python train.py --n_layer=8 --d_model=704 --n_head=11 --n_kv_head=1 --head_dim=64 --d_mlp=2112 --vocab_size=8192 --activation="gelu" --norm="layernorm" --norm_place="pre" --norm_eps=1e-05 --positions="rope" --rope_base=10000.0 --rope_fraction=1.0 --qk_norm=false --attn_scale=0.125 --bias="qkv" --tie_embeddings=true --parallel_block=true --init="normal" --init_std_qkv=0.0188 --init_std_o=0.0 --init_std_up=0.0188 --init_std_down=0.0 --optimizer="cautious_adamw" --lr=0.000437 --beta1=0.95 --beta2=0.95 --weight_decay=0.35 --lr_head=0.00567 --warmup_steps=294 --schedule="wsd" --decay_fraction=0.333 --decay_shape="linear" --final_lr_fraction=0.1 --batch_tokens=[32768, 65536, 98304] --seq_len=1024 --doc_mask=true --train_tokens=651200000 --steps=10289 --dataset="wikipedia_en"
MLP neurons of a small language model. Each row is named by its layer, matrix (up: input weights) and neuron, and shows model dimensions 480-607. Each number is 200 + 30 x the weight over its row's rms, rounded and kept within 0 to 999.
Before each neuron's rows, "fires on" lists the tokens most often at its 100 highest values on Wikipedia text that the model never trained on. A number after a token or word is its count.

fires on: " of" 20, " into" 14, " to" 12, " and" 8, " on" 7, " a" 5
L4.up89,182,188,165,213,156,228,247,223,170,182,188,222,176,121,152,208,198,269,181,214,173,185,259,224,244,201,212,230,210,169,267,178,201,227,197,189,167,233,202,154,186,192,196,226,233,198,226,202,204,240,236,178,183,250,174,203,198,205,241,216,239,145,193,209,179,205,190,124,157,243,168,202,174,176,211,185,209,227,185,162,207,172,195,182,220,181,234,208,203,202,230,199,179,185,192,220,171,249,237,159,191,229,192,218,157,245,202,198,160,226,184,147,153,179,174,181,227,201,165,205,185,209,166,209,176,179,195,230

fires on: "." 35, "–" 8, " of" 7, " kg" 7, " (" 5, " in" 5
L4.up508,286,203,147,234,173,175,223,177,202,186,189,178,179,219,160,138,213,197,158,145,230,177,167,174,177,223,240,187,178,206,190,200,203,204,185,199,157,178,208,191,193,144,198,179,235,214,210,238,208,182,204,182,234,135,183,223,150,195,175,182,156,216,154,204,172,198,138,161,255,265,277,230,187,217,180,202,190,209,200,181,185,182,247,221,167,159,197,153,219,168,197,225,180,185,152,185,170,191,193,205,190,205,192,227,230,241,204,203,147,209,235,218,229,227,214,203,229,228,172,215,171,250,147,176,192,224,229,198

fires on: " at" 19, " to" 11, " against" 10, " around" 8, "–" 7, " South" 6
L4.up1064,268,216,139,240,206,225,143,203,158,261,169,188,197,245,139,210,183,205,237,185,204,221,164,180,172,218,225,220,195,189,217,181,132,293,188,161,218,186,188,211,195,141,235,174,183,189,137,212,191,214,174,202,172,215,167,218,179,221,167,211,200,173,179,196,211,202,137,253,133,220,194,184,196,214,160,171,166,206,244,217,199,132,228,187,208,225,200,156,247,271,191,182,219,170,218,140,246,193,208,185,165,198,277,191,225,232,199,191,185,204,229,256,169,216,199,179,230,180,158,198,186,201,136,212,238,190,229,179

fires on: " |" 46, " is" 7, " about" 5, "ly" 5, ":" 4, ";" 4
L4.up932,203,223,193,225,241,203,185,175,183,197,209,169,193,191,173,175,186,234,245,208,187,195,218,172,205,215,189,224,224,220,232,235,157,269,234,217,157,272,180,161,116,239,199,214,151,200,189,223,200,209,177,212,211,196,142,232,247,190,201,156,226,175,224,146,187,214,229,197,208,203,252,219,185,203,187,208,218,289,193,197,149,200,215,219,236,221,213,149,215,225,238,179,211,136,239,187,196,187,169,173,198,183,198,187,139,155,202,197,159,202,176,175,206,196,165,187,193,169,147,243,200,219,138,181,165,146,222,171

fires on: "," 28, ";" 13, " Chi" 11, " and" 8, " And" 4, " B" 4
L4.up1539,190,185,219,227,157,185,124,172,196,236,244,188,179,196,163,229,180,194,195,260,147,134,202,199,237,260,227,172,111,210,159,190,187,158,219,182,208,151,210,169,158,253,167,158,122,205,226,271,189,160,218,200,173,230,207,163,156,132,173,229,259,161,195,219,170,228,208,158,176,212,227,232,217,194,213,186,152,223,223,175,172,202,168,253,163,144,202,174,215,220,243,226,194,170,217,229,193,188,174,204,172,210,205,179,221,184,216,191,226,155,200,178,208,177,178,109,257,162,211,163,170,165,188,248,242,228,205,191

fires on: " re" 33, "-" 25, "/" 8, " (" 8, " Re" 7, "in" 4
L4.up1311,192,196,170,255,192,185,269,204,212,211,178,240,202,194,145,212,268,139,220,204,216,191,216,166,139,178,168,184,191,170,148,181,201,197,170,166,215,239,244,162,139,174,182,113,149,212,247,144,242,264,220,240,204,156,194,203,191,199,201,249,225,182,197,217,160,251,139,136,133,235,227,231,193,217,144,205,166,204,166,187,177,174,248,206,235,149,219,189,233,255,224,203,176,143,173,205,238,215,165,199,179,200,172,168,172,254,203,161,194,244,219,231,210,195,160,211,211,244,178,204,153,231,153,193,137,265,198,231

fires on: " of" 38, " became" 17, " +" 9, " for" 6, " –" 5, " by" 5
L4.up1864,211,188,221,235,192,182,154,149,189,166,227,239,198,217,204,191,210,160,204,187,239,223,219,160,185,216,227,205,191,218,151,232,147,138,191,215,212,198,197,194,152,229,163,221,207,215,185,245,179,186,215,203,220,270,200,172,189,201,199,220,196,193,216,179,177,220,180,203,236,181,230,208,183,171,174,180,250,175,115,263,212,190,211,217,186,178,280,193,231,202,204,212,139,225,264,170,177,212,191,235,213,265,169,218,225,193,226,163,218,191,237,215,216,200,203,210,239,209,227,138,255,215,194,199,263,212,173,205

fires on: "p" 29, " and" 16, "P" 8, "," 6, "ru" 4, "g" 4
L4.up507,201,259,211,214,206,189,176,264,172,194,181,182,169,239,164,248,151,245,210,216,178,193,231,157,191,197,218,220,238,214,159,228,204,201,257,189,198,129,206,192,171,218,163,212,199,252,210,182,191,224,173,194,210,163,203,192,134,168,171,197,230,190,205,218,185,209,183,217,214,155,199,171,225,193,188,195,195,217,241,145,146,147,196,292,170,168,180,226,175,241,225,217,172,180,261,219,212,173,229,194,141,225,209,241,215,233,158,195,234,187,181,139,210,206,178,169,206,227,140,178,164,195,188,247,185,276,177,257

fires on: " for" 26, " of" 25, " to" 18, " in" 8, " as" 6
L4.up1469,188,179,206,237,202,233,214,252,158,204,187,199,213,208,147,185,235,211,195,83,220,168,214,173,187,229,272,201,142,169,158,210,133,207,198,197,203,225,238,159,179,184,156,248,202,223,224,212,213,139,197,151,189,214,169,215,190,166,180,209,190,206,182,174,211,218,184,185,193,236,223,223,210,229,186,165,271,184,170,245,198,160,248,207,166,151,211,165,233,187,214,144,122,200,206,221,175,220,210,200,224,277,173,206,146,249,183,165,170,188,238,195,154,144,238,206,271,197,194,230,209,200,200,195,217,225,192,196

fires on: "-" 29, " of" 13, " •" 11, " in" 6
L4.up2064,244,194,211,205,239,177,176,224,183,188,152,214,193,209,168,169,253,259,171,218,149,148,220,215,227,227,239,128,201,123,175,217,205,199,181,214,202,210,270,174,174,157,192,148,234,192,217,152,199,172,233,178,180,184,162,221,193,187,187,255,167,160,182,218,203,146,278,174,254,250,195,234,170,167,246,181,154,226,235,237,183,223,204,196,145,216,195,181,196,228,231,171,223,183,182,215,225,182,183,222,200,246,172,175,146,197,219,199,209,199,204,190,130,247,253,249,206,179,156,160,214,225,193,213,244,171,152,217

fires on: " in" 21, "a" 19, " as" 11, " of" 6, "l" 4
L4.up1596,237,239,166,144,170,158,190,176,169,215,198,172,217,176,189,175,171,209,294,229,205,186,176,165,169,188,207,206,194,214,222,199,240,240,187,210,181,229,224,176,128,230,198,188,218,196,164,201,185,185,206,245,252,233,174,230,247,187,196,220,209,231,218,228,199,182,250,233,244,224,150,205,210,197,235,170,220,221,162,200,224,130,247,255,271,199,201,212,218,213,214,191,208,166,200,197,209,194,222,163,160,215,207,122,202,214,213,216,170,199,197,216,152,185,214,192,167,178,144,219,190,239,166,193,177,156,185,218

fires on: " c" 22, " (" 22, " " 16, "-" 15, " un" 8, "c" 4
L4.up88,233,178,163,255,184,188,215,182,151,187,253,253,166,233,202,194,151,221,194,152,226,156,210,228,208,193,212,148,197,225,193,224,184,174,190,161,186,241,207,167,224,215,190,158,169,178,226,253,224,157,217,222,140,201,194,255,181,174,195,220,199,175,181,190,185,194,238,142,180,173,186,214,221,238,250,216,180,180,219,194,205,181,183,229,238,199,172,173,222,256,181,184,178,164,240,224,170,206,192,188,165,230,213,235,187,260,227,164,225,177,208,217,176,186,190,192,170,194,215,167,243,172,211,195,177,218,209,195

fires on: "==" 21, " and" 19, " ==" 16, " both" 12, " of" 6, " for" 6
L4.up207,236,215,203,216,205,210,199,225,178,179,190,200,182,167,166,210,235,213,139,179,202,150,219,236,224,231,242,233,156,184,211,226,203,201,219,204,172,198,194,225,200,143,248,183,245,172,238,162,198,153,227,173,253,197,184,164,184,231,178,168,218,173,156,216,200,213,212,149,175,180,213,209,246,156,219,185,214,243,167,126,174,224,184,170,213,144,189,205,198,174,223,232,210,265,236,203,199,192,232,172,255,174,199,199,211,266,183,180,230,209,175,193,154,223,203,144,248,272,233,134,189,203,147,224,220,192,181,260

fires on: "-" 77, " •" 13
L4.up1239,225,178,208,166,212,255,149,223,162,178,239,191,180,144,148,170,167,201,172,210,212,164,236,182,192,198,239,175,141,230,262,214,196,215,226,200,206,225,244,223,216,171,182,143,238,184,239,226,240,185,241,182,164,215,179,223,173,161,191,177,159,169,202,254,200,170,233,198,208,166,232,182,164,175,224,202,208,213,246,211,198,219,178,190,209,171,178,159,176,243,201,243,183,152,221,253,179,202,186,171,250,220,170,220,169,223,244,155,166,218,264,208,189,171,184,216,232,204,178,119,168,209,214,245,217,176,195,237

fires on: "2" 19, "0" 17, "9" 17, "co" 9, " and" 5, "p" 4
L4.up974,176,228,172,241,187,189,196,219,207,230,220,247,222,230,209,152,182,181,147,185,193,190,166,210,244,187,217,210,218,275,177,165,178,223,151,196,162,220,238,149,210,214,172,190,206,227,236,191,255,205,165,195,196,223,187,252,196,177,224,174,220,190,186,268,269,186,223,197,185,172,173,195,179,201,203,206,206,224,200,193,188,243,264,227,236,158,233,196,256,242,220,186,212,210,145,213,212,244,205,221,184,120,194,167,146,162,163,216,197,263,163,221,212,182,156,192,238,235,234,164,185,226,231,230,183,212,208,218

fires on: "5" 20, "D" 18, "ar" 9, "d" 6, " D" 6
L4.up1268,184,165,163,176,221,201,164,165,195,197,274,270,189,207,206,214,155,191,236,172,245,241,170,248,213,244,218,208,181,193,218,167,165,161,193,235,185,182,155,164,192,179,230,177,207,201,230,237,237,245,228,194,195,150,183,200,163,164,225,202,170,193,171,222,182,202,180,193,208,206,211,213,224,187,252,194,178,205,147,179,179,181,181,167,197,203,238,210,191,231,202,200,176,183,161,233,204,138,189,238,167,215,215,195,266,229,228,194,233,181,244,252,161,207,218,239,200,215,200,135,192,241,198,210,204,216,187,236

fires on: " to" 24, " a" 20, ":" 11, "a" 6, " |" 5, " is" 4
L4.up1308,169,207,215,200,215,179,232,208,166,217,229,213,215,211,200,245,203,237,207,142,215,244,234,202,267,153,274,233,188,201,206,210,172,225,200,172,131,227,193,133,157,209,130,214,191,221,220,212,212,238,220,252,245,208,162,145,202,200,215,209,184,168,177,222,186,170,205,163,174,251,230,191,151,209,236,189,224,206,213,205,189,134,251,165,178,237,228,226,188,217,164,220,232,162,233,197,205,225,226,170,194,207,161,202,174,171,201,251,258,215,225,189,230,193,212,223,211,181,210,232,186,232,191,224,135,196,245,171

fires on: "," 42, "|" 16, " of" 15, "-" 14, " and" 6, ":" 5
L4.up1342,204,213,219,220,186,207,194,211,177,198,239,190,197,218,175,185,175,177,218,187,238,215,179,116,195,165,211,184,160,181,208,215,232,236,162,241,194,211,149,210,187,167,153,202,182,144,183,217,217,220,178,231,199,191,190,209,224,223,240,224,205,198,235,239,216,212,195,207,200,246,224,227,132,150,211,203,183,167,160,182,191,221,194,154,204,142,220,172,224,228,210,224,159,216,220,235,202,201,190,218,158,198,219,204,209,182,214,229,115,204,187,209,163,202,244,191,219,230,184,251,177,212,185,184,137,182,202,199

fires on: " of" 33, " as" 12, " de" 12, "-" 10, " on" 6
L4.up132,233,217,141,173,202,259,187,211,175,206,175,176,174,181,195,204,174,246,252,239,224,169,180,200,216,239,201,176,188,265,204,176,181,205,178,269,178,190,230,179,176,186,210,220,221,153,186,192,157,197,246,195,216,188,175,261,190,254,159,278,222,138,215,184,201,220,154,211,186,186,232,189,215,196,156,176,126,233,203,210,190,179,162,145,220,223,208,176,294,199,169,202,169,154,167,199,171,221,205,158,206,212,149,207,162,213,201,204,183,175,221,192,236,207,204,195,290,203,189,201,176,241,175,204,183,176,208,185

fires on: "0" 40, "2" 16, "1" 10, "9" 10, "8" 9
L4.up2043,169,186,199,207,196,190,155,234,179,208,185,210,196,192,179,204,203,147,216,198,189,194,185,182,150,221,215,225,239,245,194,230,184,201,157,162,179,182,234,160,250,212,132,211,165,265,237,215,236,237,172,230,190,153,190,238,147,206,155,193,203,215,169,211,213,146,212,204,221,213,226,254,181,205,209,222,177,214,211,210,159,177,202,162,130,222,266,178,207,197,181,196,208,119,176,158,167,167,179,162,211,205,228,192,163,169,237,120,191,212,219,197,135,179,141,212,208,187,175,194,192,245,186,223,143,249,159,198

fires on: " " 43, " in" 9, "o" 5, " to" 5, " on" 5
L4.up1204,243,184,216,241,219,163,190,193,176,202,238,230,183,198,168,193,229,223,185,205,210,215,232,216,195,240,222,194,166,120,205,255,170,282,180,179,127,185,213,198,203,171,168,192,203,210,167,201,189,161,193,216,238,230,175,169,196,186,180,170,153,168,216,203,191,193,235,144,226,194,239,211,148,214,239,200,175,191,188,285,219,192,232,253,197,167,193,219,255,192,164,225,184,201,217,195,184,236,205,202,192,240,200,197,199,196,185,209,171,174,231,165,211,188,212,221,225,228,238,195,205,202,194,163,213,194,242,195

fires on: " in" 29, " /" 14, " to" 10, " of" 7, " and" 7, "in" 4
L4.up1669,184,217,210,210,253,221,139,158,184,194,249,211,184,209,241,201,200,134,237,136,198,206,220,162,196,202,171,218,184,184,228,249,169,184,181,193,181,190,195,193,221,234,202,247,185,243,210,172,210,220,235,194,221,160,184,222,230,225,238,160,225,129,176,231,168,240,225,211,203,183,219,221,179,153,206,234,196,218,216,165,212,179,184,188,161,199,175,178,213,191,234,223,216,186,222,212,227,222,225,211,212,213,168,172,138,196,220,190,172,182,179,253,189,161,141,206,177,206,259,162,206,166,214,225,121,204,198,202

fires on: " at" 19, "." 13, " (" 10, ")" 9, " around" 8, " —" 8
L4.up2027,229,256,128,256,224,174,204,209,222,247,236,192,169,206,195,185,151,200,201,236,211,209,217,170,161,197,176,246,209,155,206,257,220,260,196,155,157,199,199,164,230,179,219,206,205,186,161,205,247,200,182,237,164,246,181,223,198,202,174,232,154,162,176,275,199,241,203,218,228,195,201,170,222,210,191,178,207,271,263,239,214,143,258,263,245,195,232,209,208,215,237,230,189,208,200,212,218,211,262,170,136,160,187,221,161,214,163,194,187,226,154,209,139,177,165,213,200,215,178,183,177,194,148,197,208,196,234,226

fires on: " a" 40, "," 9, " in" 8, " " 5, " Sa" 4
L4.up1524,240,202,200,205,231,219,204,177,155,187,189,205,191,198,199,192,233,237,199,218,178,158,232,251,219,232,186,214,164,172,169,188,195,257,209,192,178,182,250,182,178,158,187,185,214,178,191,194,202,219,227,263,166,234,170,218,199,170,193,220,211,187,188,226,202,173,147,136,220,220,237,240,162,191,228,195,185,210,197,189,226,210,235,241,163,229,232,182,200,206,213,179,174,130,164,172,274,178,187,177,169,185,155,177,168,188,192,214,207,167,209,172,132,220,287,234,231,193,225,231,256,224,187,179,172,191,239,192

fires on: " As" 12, " En" 11, " as" 9, "en" 9, " with" 7, " With" 6
L4.up1100,230,133,184,184,156,251,129,196,219,239,226,211,211,192,176,210,164,219,187,163,204,193,225,216,171,249,178,215,202,232,261,199,182,229,225,216,207,207,194,182,209,171,247,198,200,236,216,182,219,249,188,217,218,230,195,215,201,226,207,225,175,162,178,177,187,220,185,157,218,227,179,271,226,183,212,236,222,188,163,213,222,188,200,193,241,208,190,169,151,227,214,207,192,187,197,207,186,207,167,193,196,229,224,154,169,188,167,205,174,140,228,160,207,146,225,233,202,228,192,207,253,232,207,222,151,201,135,226

fires on: "0" 28, "1" 13, " well" 10, " one" 6
L4.up1534,172,171,232,238,199,214,205,221,185,210,181,184,202,170,182,203,226,229,219,185,198,177,203,225,282,258,195,167,178,192,216,173,208,244,198,158,204,108,217,204,155,207,184,284,181,195,180,245,198,148,179,184,204,222,192,185,203,240,152,226,224,208,223,197,187,251,143,186,210,188,203,235,191,169,208,193,252,226,215,229,210,201,190,225,229,199,200,185,176,211,257,200,213,202,161,168,149,219,184,200,240,222,181,210,188,237,212,188,181,241,230,159,206,164,201,241,187,225,259,233,228,200,164,212,198,185,167,250

fires on: "0" 62, " and" 15, " to" 9, " from" 4, "aged" 4
L4.up1106,212,181,224,213,199,191,188,165,171,173,274,240,175,154,225,150,165,209,222,253,176,163,209,159,196,198,212,239,133,223,204,182,210,156,191,210,153,168,200,190,234,229,214,194,152,214,169,200,161,242,156,220,227,226,187,202,194,225,201,222,189,149,186,239,194,216,176,225,225,213,213,171,183,156,163,199,203,217,195,167,202,235,168,205,167,158,222,212,175,210,184,209,177,202,178,170,209,149,189,212,214,193,187,222,162,185,245,239,168,165,185,259,215,225,183,229,214,199,211,251,263,185,159,182,139,155,247,215

fires on: ":" 32, " |" 24, "1" 12, ";" 8, "," 6
L4.up1592,183,218,208,199,231,201,182,235,216,177,233,170,188,209,172,153,203,224,224,200,248,167,192,216,217,188,218,207,176,244,221,231,139,221,218,178,189,197,232,147,186,245,130,169,173,235,174,208,188,179,162,218,219,195,156,198,212,195,232,238,203,176,211,185,178,145,134,112,205,235,204,180,177,225,254,203,201,227,247,204,199,217,254,206,213,212,179,224,242,256,227,249,224,196,232,209,221,182,192,187,226,236,152,196,179,162,227,212,136,117,201,231,206,214,208,253,229,235,222,171,197,169,195,213,172,147,199,226

fires on: "9" 27, "0" 21, "8" 11, " Ma" 7, "la" 4
L4.up1923,205,230,156,142,153,195,197,210,188,171,227,251,176,218,197,176,230,206,206,166,181,186,204,245,253,268,178,241,157,201,173,175,208,153,246,211,150,155,174,105,193,164,157,252,229,230,206,212,198,215,178,221,203,174,187,208,199,169,246,154,207,204,201,215,215,210,167,170,213,198,163,149,209,163,204,138,254,233,212,150,198,220,240,217,254,262,278,183,223,196,185,167,204,190,160,213,194,213,195,194,229,176,233,190,182,202,157,175,223,171,200,223,197,151,210,225,226,187,144,170,228,270,186,233,139,214,256,174

fires on: "/" 18, " (" 15, " de" 14, "-" 13, " his" 9, "." 5
L4.up990,251,210,156,279,200,233,248,164,170,194,249,201,200,151,120,206,240,181,248,201,167,200,261,216,187,168,156,203,170,187,203,223,219,232,214,166,208,247,225,222,145,182,187,188,197,171,257,222,203,171,257,205,163,189,182,226,168,192,177,199,175,203,132,264,183,189,190,159,190,201,249,201,133,184,166,225,165,252,240,192,220,163,213,190,210,186,198,181,163,206,233,222,173,164,183,168,185,179,237,223,187,158,208,222,287,212,202,184,226,209,205,176,142,210,195,199,204,184,191,167,213,198,184,200,244,252,195,172

fires on: "N" 14, "1" 14, "2" 13, " and" 13, " since" 8, " before" 6
L4.up1520,174,143,233,287,168,190,171,143,185,210,225,243,206,188,172,165,209,150,207,225,182,191,245,182,183,264,174,208,173,216,228,209,159,201,147,173,170,216,198,181,172,201,202,158,204,174,260,187,209,219,183,271,173,198,180,194,207,139,184,201,181,201,206,160,177,190,265,208,207,210,213,216,162,150,238,192,263,229,205,237,214,241,198,199,254,220,221,171,240,200,211,190,203,160,182,183,182,204,215,158,228,196,195,250,219,209,200,166,186,210,228,205,239,197,235,202,221,207,233,191,193,181,193,221,236,181,218,255

fires on: "'" 57, " ==" 16, "==" 10, "-" 5, " of" 5
L4.up639,209,206,185,231,177,222,166,171,195,211,215,198,169,191,137,148,261,165,219,122,186,237,161,234,211,216,172,239,161,223,263,196,179,182,191,159,160,158,237,179,134,175,216,215,222,191,271,217,205,213,211,185,182,204,191,196,202,192,177,240,225,170,161,245,228,225,187,173,176,225,194,218,222,169,214,189,171,259,173,169,186,233,205,217,199,202,234,203,227,194,189,164,263,224,240,182,240,175,193,190,189,172,242,204,203,208,191,182,165,160,197,194,212,223,180,257,241,219,259,151,171,214,169,212,187,165,176,195

fires on: " an" 81, "-" 10
L4.up1197,204,211,164,233,226,228,188,161,168,219,211,183,194,223,225,216,204,235,197,211,187,131,199,199,249,220,132,183,132,182,154,195,189,223,248,209,193,215,192,139,145,169,156,217,214,197,216,221,197,201,188,201,241,239,189,196,239,200,203,252,225,203,171,197,155,201,164,243,215,236,227,197,206,216,201,197,174,238,186,206,184,219,178,221,260,211,205,212,194,208,173,178,190,201,233,198,241,222,217,160,173,172,170,169,195,266,213,213,208,210,188,139,175,188,199,180,205,164,190,211,225,209,155,226,211,197,184,192

fires on: "s" 28, " In" 13, "op" 11, "ol" 6, " a" 4
L4.up1248,239,207,256,233,228,169,188,162,174,201,190,219,236,246,220,258,159,188,160,185,205,251,230,202,186,203,181,229,230,215,154,208,182,146,194,176,228,114,210,171,266,172,227,165,210,193,210,147,208,220,217,202,165,221,189,181,112,253,244,152,222,193,183,209,235,199,217,199,185,156,190,270,192,187,189,161,218,156,185,219,182,209,201,199,206,140,144,170,195,226,196,155,211,202,201,237,209,220,197,192,155,214,178,193,166,184,222,155,201,180,177,203,192,162,207,247,206,161,222,194,176,234,221,226,154,204,205,254

fires on: "0" 50, "ra" 26, "2" 7, "1" 6, "3" 4
L4.up586,201,187,205,199,245,200,273,156,209,245,196,192,124,200,178,151,196,184,188,174,130,223,249,264,217,193,210,206,179,185,243,177,245,176,261,160,186,174,161,222,143,198,197,193,189,235,178,223,248,233,166,204,190,246,185,204,180,228,159,201,203,191,224,151,231,170,224,210,299,180,204,247,223,164,209,197,210,252,186,192,197,169,201,200,188,213,207,176,205,204,231,232,183,167,205,186,201,177,188,200,192,179,217,214,172,217,254,229,181,167,235,154,219,165,211,189,224,155,299,219,173,201,126,201,216,176,198,176

fires on: "9" 37, " In" 25, "ab" 10, "2" 7
L4.up133,207,173,160,221,196,193,137,232,215,193,176,204,197,183,154,204,223,153,100,195,206,207,142,187,197,229,181,217,169,188,206,177,215,220,135,189,166,191,258,164,225,231,197,216,174,220,207,182,217,238,217,194,164,214,149,182,182,215,212,207,173,204,208,232,245,202,169,165,211,209,180,216,203,212,140,158,236,159,213,174,169,161,239,218,210,209,252,183,205,222,182,190,148,157,202,186,196,223,187,230,223,183,230,173,203,152,256,151,197,142,172,216,246,166,189,241,202,219,220,202,243,191,148,225,178,199,225,196

fires on: "-" 28, " pre" 9, " re" 7, "\\" 6, "_{" 6
L4.up1462,269,188,156,203,250,228,197,197,227,195,227,215,214,177,101,218,252,129,237,240,205,247,149,211,192,176,180,237,201,209,199,250,207,226,129,171,184,237,212,182,207,170,224,218,126,183,248,220,226,168,187,218,162,213,203,156,215,193,130,222,188,172,210,245,193,250,169,176,177,215,209,225,172,161,148,225,185,184,237,204,207,154,203,173,251,140,192,133,219,261,175,200,177,153,221,223,142,241,229,178,161,215,191,218,212,178,220,120,185,217,234,179,218,177,180,273,255,178,179,222,210,229,188,230,183,214,193,173

fires on: " of" 19, " in" 17, " to" 12, " into" 10, " " 6, " with" 5
L4.up1071,243,217,172,194,203,226,266,195,197,236,201,151,157,156,199,191,193,212,168,171,219,218,180,235,203,211,203,219,200,264,241,185,164,265,201,208,174,208,199,177,179,192,210,169,168,211,207,241,227,194,228,194,149,205,174,211,183,207,242,216,172,199,158,177,171,216,228,199,182,212,233,251,278,167,218,169,195,196,230,153,212,179,228,219,184,180,256,249,180,208,241,152,231,153,218,228,193,196,203,170,182,245,199,221,253,258,199,170,178,169,220,172,150,217,178,182,230,203,164,187,162,192,175,205,182,191,212,187

fires on: "-" 40, " Un" 13, " re" 7, ";" 7, " T" 5
L4.up853,160,207,149,223,180,224,183,206,193,200,187,214,244,145,150,241,182,180,198,225,237,219,216,224,178,224,192,164,196,220,124,271,195,150,196,168,167,178,206,195,219,179,187,205,151,194,216,240,258,185,170,212,163,177,192,182,221,164,173,237,202,174,194,224,181,269,175,173,232,208,273,210,196,243,155,221,177,182,159,203,185,179,190,231,226,206,265,186,201,222,227,209,149,168,185,225,232,182,216,198,182,242,229,228,212,191,234,136,142,190,208,248,241,226,171,180,252,186,186,229,200,222,156,180,173,261,215,209

fires on: " re" 23, "-" 11, " at" 10, "/" 9, " dis" 7, " Dis" 6
L4.up268,225,181,154,217,212,251,174,196,177,195,240,237,151,196,179,247,196,187,257,146,205,180,221,217,212,195,164,214,181,188,213,212,210,128,188,216,176,225,188,199,219,173,185,243,212,228,267,167,208,213,181,201,156,194,191,193,188,227,150,197,188,171,152,226,207,278,204,135,162,207,170,205,206,213,186,250,184,203,173,237,183,150,193,230,199,146,242,210,222,223,160,241,205,159,213,209,198,263,170,187,184,256,224,191,200,229,205,131,211,228,164,210,191,168,209,213,201,174,189,195,212,222,190,144,169,246,193,228

fires on: " of" 62, "N" 8, "H" 4
L4.up685,222,101,210,213,159,195,209,147,189,160,189,159,208,272,154,177,193,197,190,166,226,134,227,164,160,231,235,173,119,160,191,222,183,224,208,222,163,182,204,228,215,186,239,176,176,148,159,240,201,179,163,237,224,181,193,206,266,206,181,178,191,182,196,191,223,171,189,208,203,225,204,200,145,156,215,199,214,200,202,229,199,211,233,181,276,128,194,183,241,226,252,235,212,228,238,199,196,214,174,175,205,200,201,207,180,232,198,160,130,202,201,226,184,202,187,207,207,170,158,161,146,191,163,167,235,193,217,227

fires on: " I" 17, " Min" 11, " R" 7, " Greek" 7, " D" 7, "D" 7
L4.up271,220,210,149,190,223,183,165,198,224,239,191,205,190,205,191,248,189,155,177,196,224,161,193,181,215,243,214,240,188,206,198,135,163,210,211,232,178,209,188,175,135,175,171,217,241,171,219,234,231,197,245,189,209,198,168,168,180,221,236,213,209,213,217,176,190,176,168,142,217,226,225,264,189,224,253,183,230,208,151,214,157,212,181,179,221,198,199,199,174,179,207,225,208,174,194,217,206,147,219,197,196,190,178,214,207,153,220,136,185,146,202,186,212,185,277,278,235,230,220,181,235,208,179,177,222,167,199,214

fires on: "-" 55, " as" 19, " of" 9
L4.up737,177,181,179,232,158,224,191,191,190,184,198,215,107,209,131,213,198,177,187,209,184,173,211,254,182,219,184,232,203,188,174,224,162,207,188,182,148,275,209,193,169,217,172,245,181,205,172,213,200,148,138,210,209,226,168,233,227,152,182,242,190,228,209,213,221,240,248,210,167,216,185,240,166,248,186,211,228,213,133,207,210,180,233,161,201,145,229,210,250,167,125,161,146,194,225,168,229,187,200,197,179,238,196,181,178,235,230,189,228,211,185,164,140,175,228,234,253,191,174,185,194,184,191,180,223,186,228,179

fires on: " |" 44, ":" 30, "," 15, "ed" 5, " and" 4
L4.up1677,206,194,206,111,247,193,154,202,205,246,246,193,212,187,184,170,222,244,203,260,196,179,234,179,219,197,190,186,156,215,235,198,201,240,201,237,143,171,168,174,196,270,206,186,188,248,174,177,216,235,199,209,212,196,158,144,229,251,203,149,193,191,198,221,195,247,187,213,170,207,187,225,201,225,162,203,173,222,249,205,161,152,220,232,288,172,171,156,214,207,267,203,227,136,234,206,186,191,231,192,171,196,104,236,202,210,156,234,220,147,179,212,229,231,166,203,210,193,184,147,200,226,182,210,193,158,227,250

fires on: " in" 33, " for" 17, " at" 11, " of" 10, " on" 5, " debut" 4
L4.up1678,209,257,205,231,210,222,186,204,179,220,135,204,233,137,213,188,145,192,243,209,172,250,201,179,188,191,210,146,186,162,189,155,217,228,197,155,175,204,166,178,217,233,166,157,226,223,146,176,253,175,243,196,169,189,185,229,172,237,198,232,195,175,155,150,195,200,249,267,179,211,191,182,186,228,214,163,221,212,175,219,205,146,207,193,179,194,231,206,224,236,210,196,224,162,201,232,248,171,157,204,164,230,200,189,184,226,187,225,235,189,218,275,214,243,212,202,217,195,194,211,235,210,173,214,176,200,236,239

fires on: " and" 45, " a" 5, " chamber" 4, "re" 4, "s" 4
L4.up1700,197,220,201,222,197,153,177,181,207,196,185,232,192,210,194,179,224,185,198,196,186,243,212,179,178,177,130,220,158,214,169,191,261,160,214,208,215,187,205,223,239,156,259,230,207,224,219,200,189,205,170,212,229,199,190,216,151,206,179,187,214,234,166,243,159,220,194,209,203,217,183,194,240,211,168,225,206,228,189,197,154,207,209,215,200,154,210,262,224,207,169,220,284,296,195,254,257,280,196,193,195,203,209,221,150,250,197,189,144,195,171,231,222,200,229,220,215,240,173,177,243,240,206,200,165,222,218,256

fires on: " as" 31, " As" 10, "al" 7, " Total" 5
L4.up267,272,240,170,195,131,180,248,221,192,206,196,184,227,178,239,173,168,216,150,168,146,221,208,266,214,252,206,217,188,195,226,234,161,231,273,213,232,199,197,230,157,137,203,221,232,186,165,198,212,226,178,195,209,221,176,211,183,253,161,173,197,195,213,209,235,193,160,172,227,246,151,256,194,215,251,226,249,237,240,228,219,201,243,233,197,220,189,210,194,228,202,186,197,205,201,177,211,192,191,222,157,185,194,250,192,178,180,216,184,134,184,214,173,188,238,222,223,200,161,185,174,187,218,187,187,220,245,204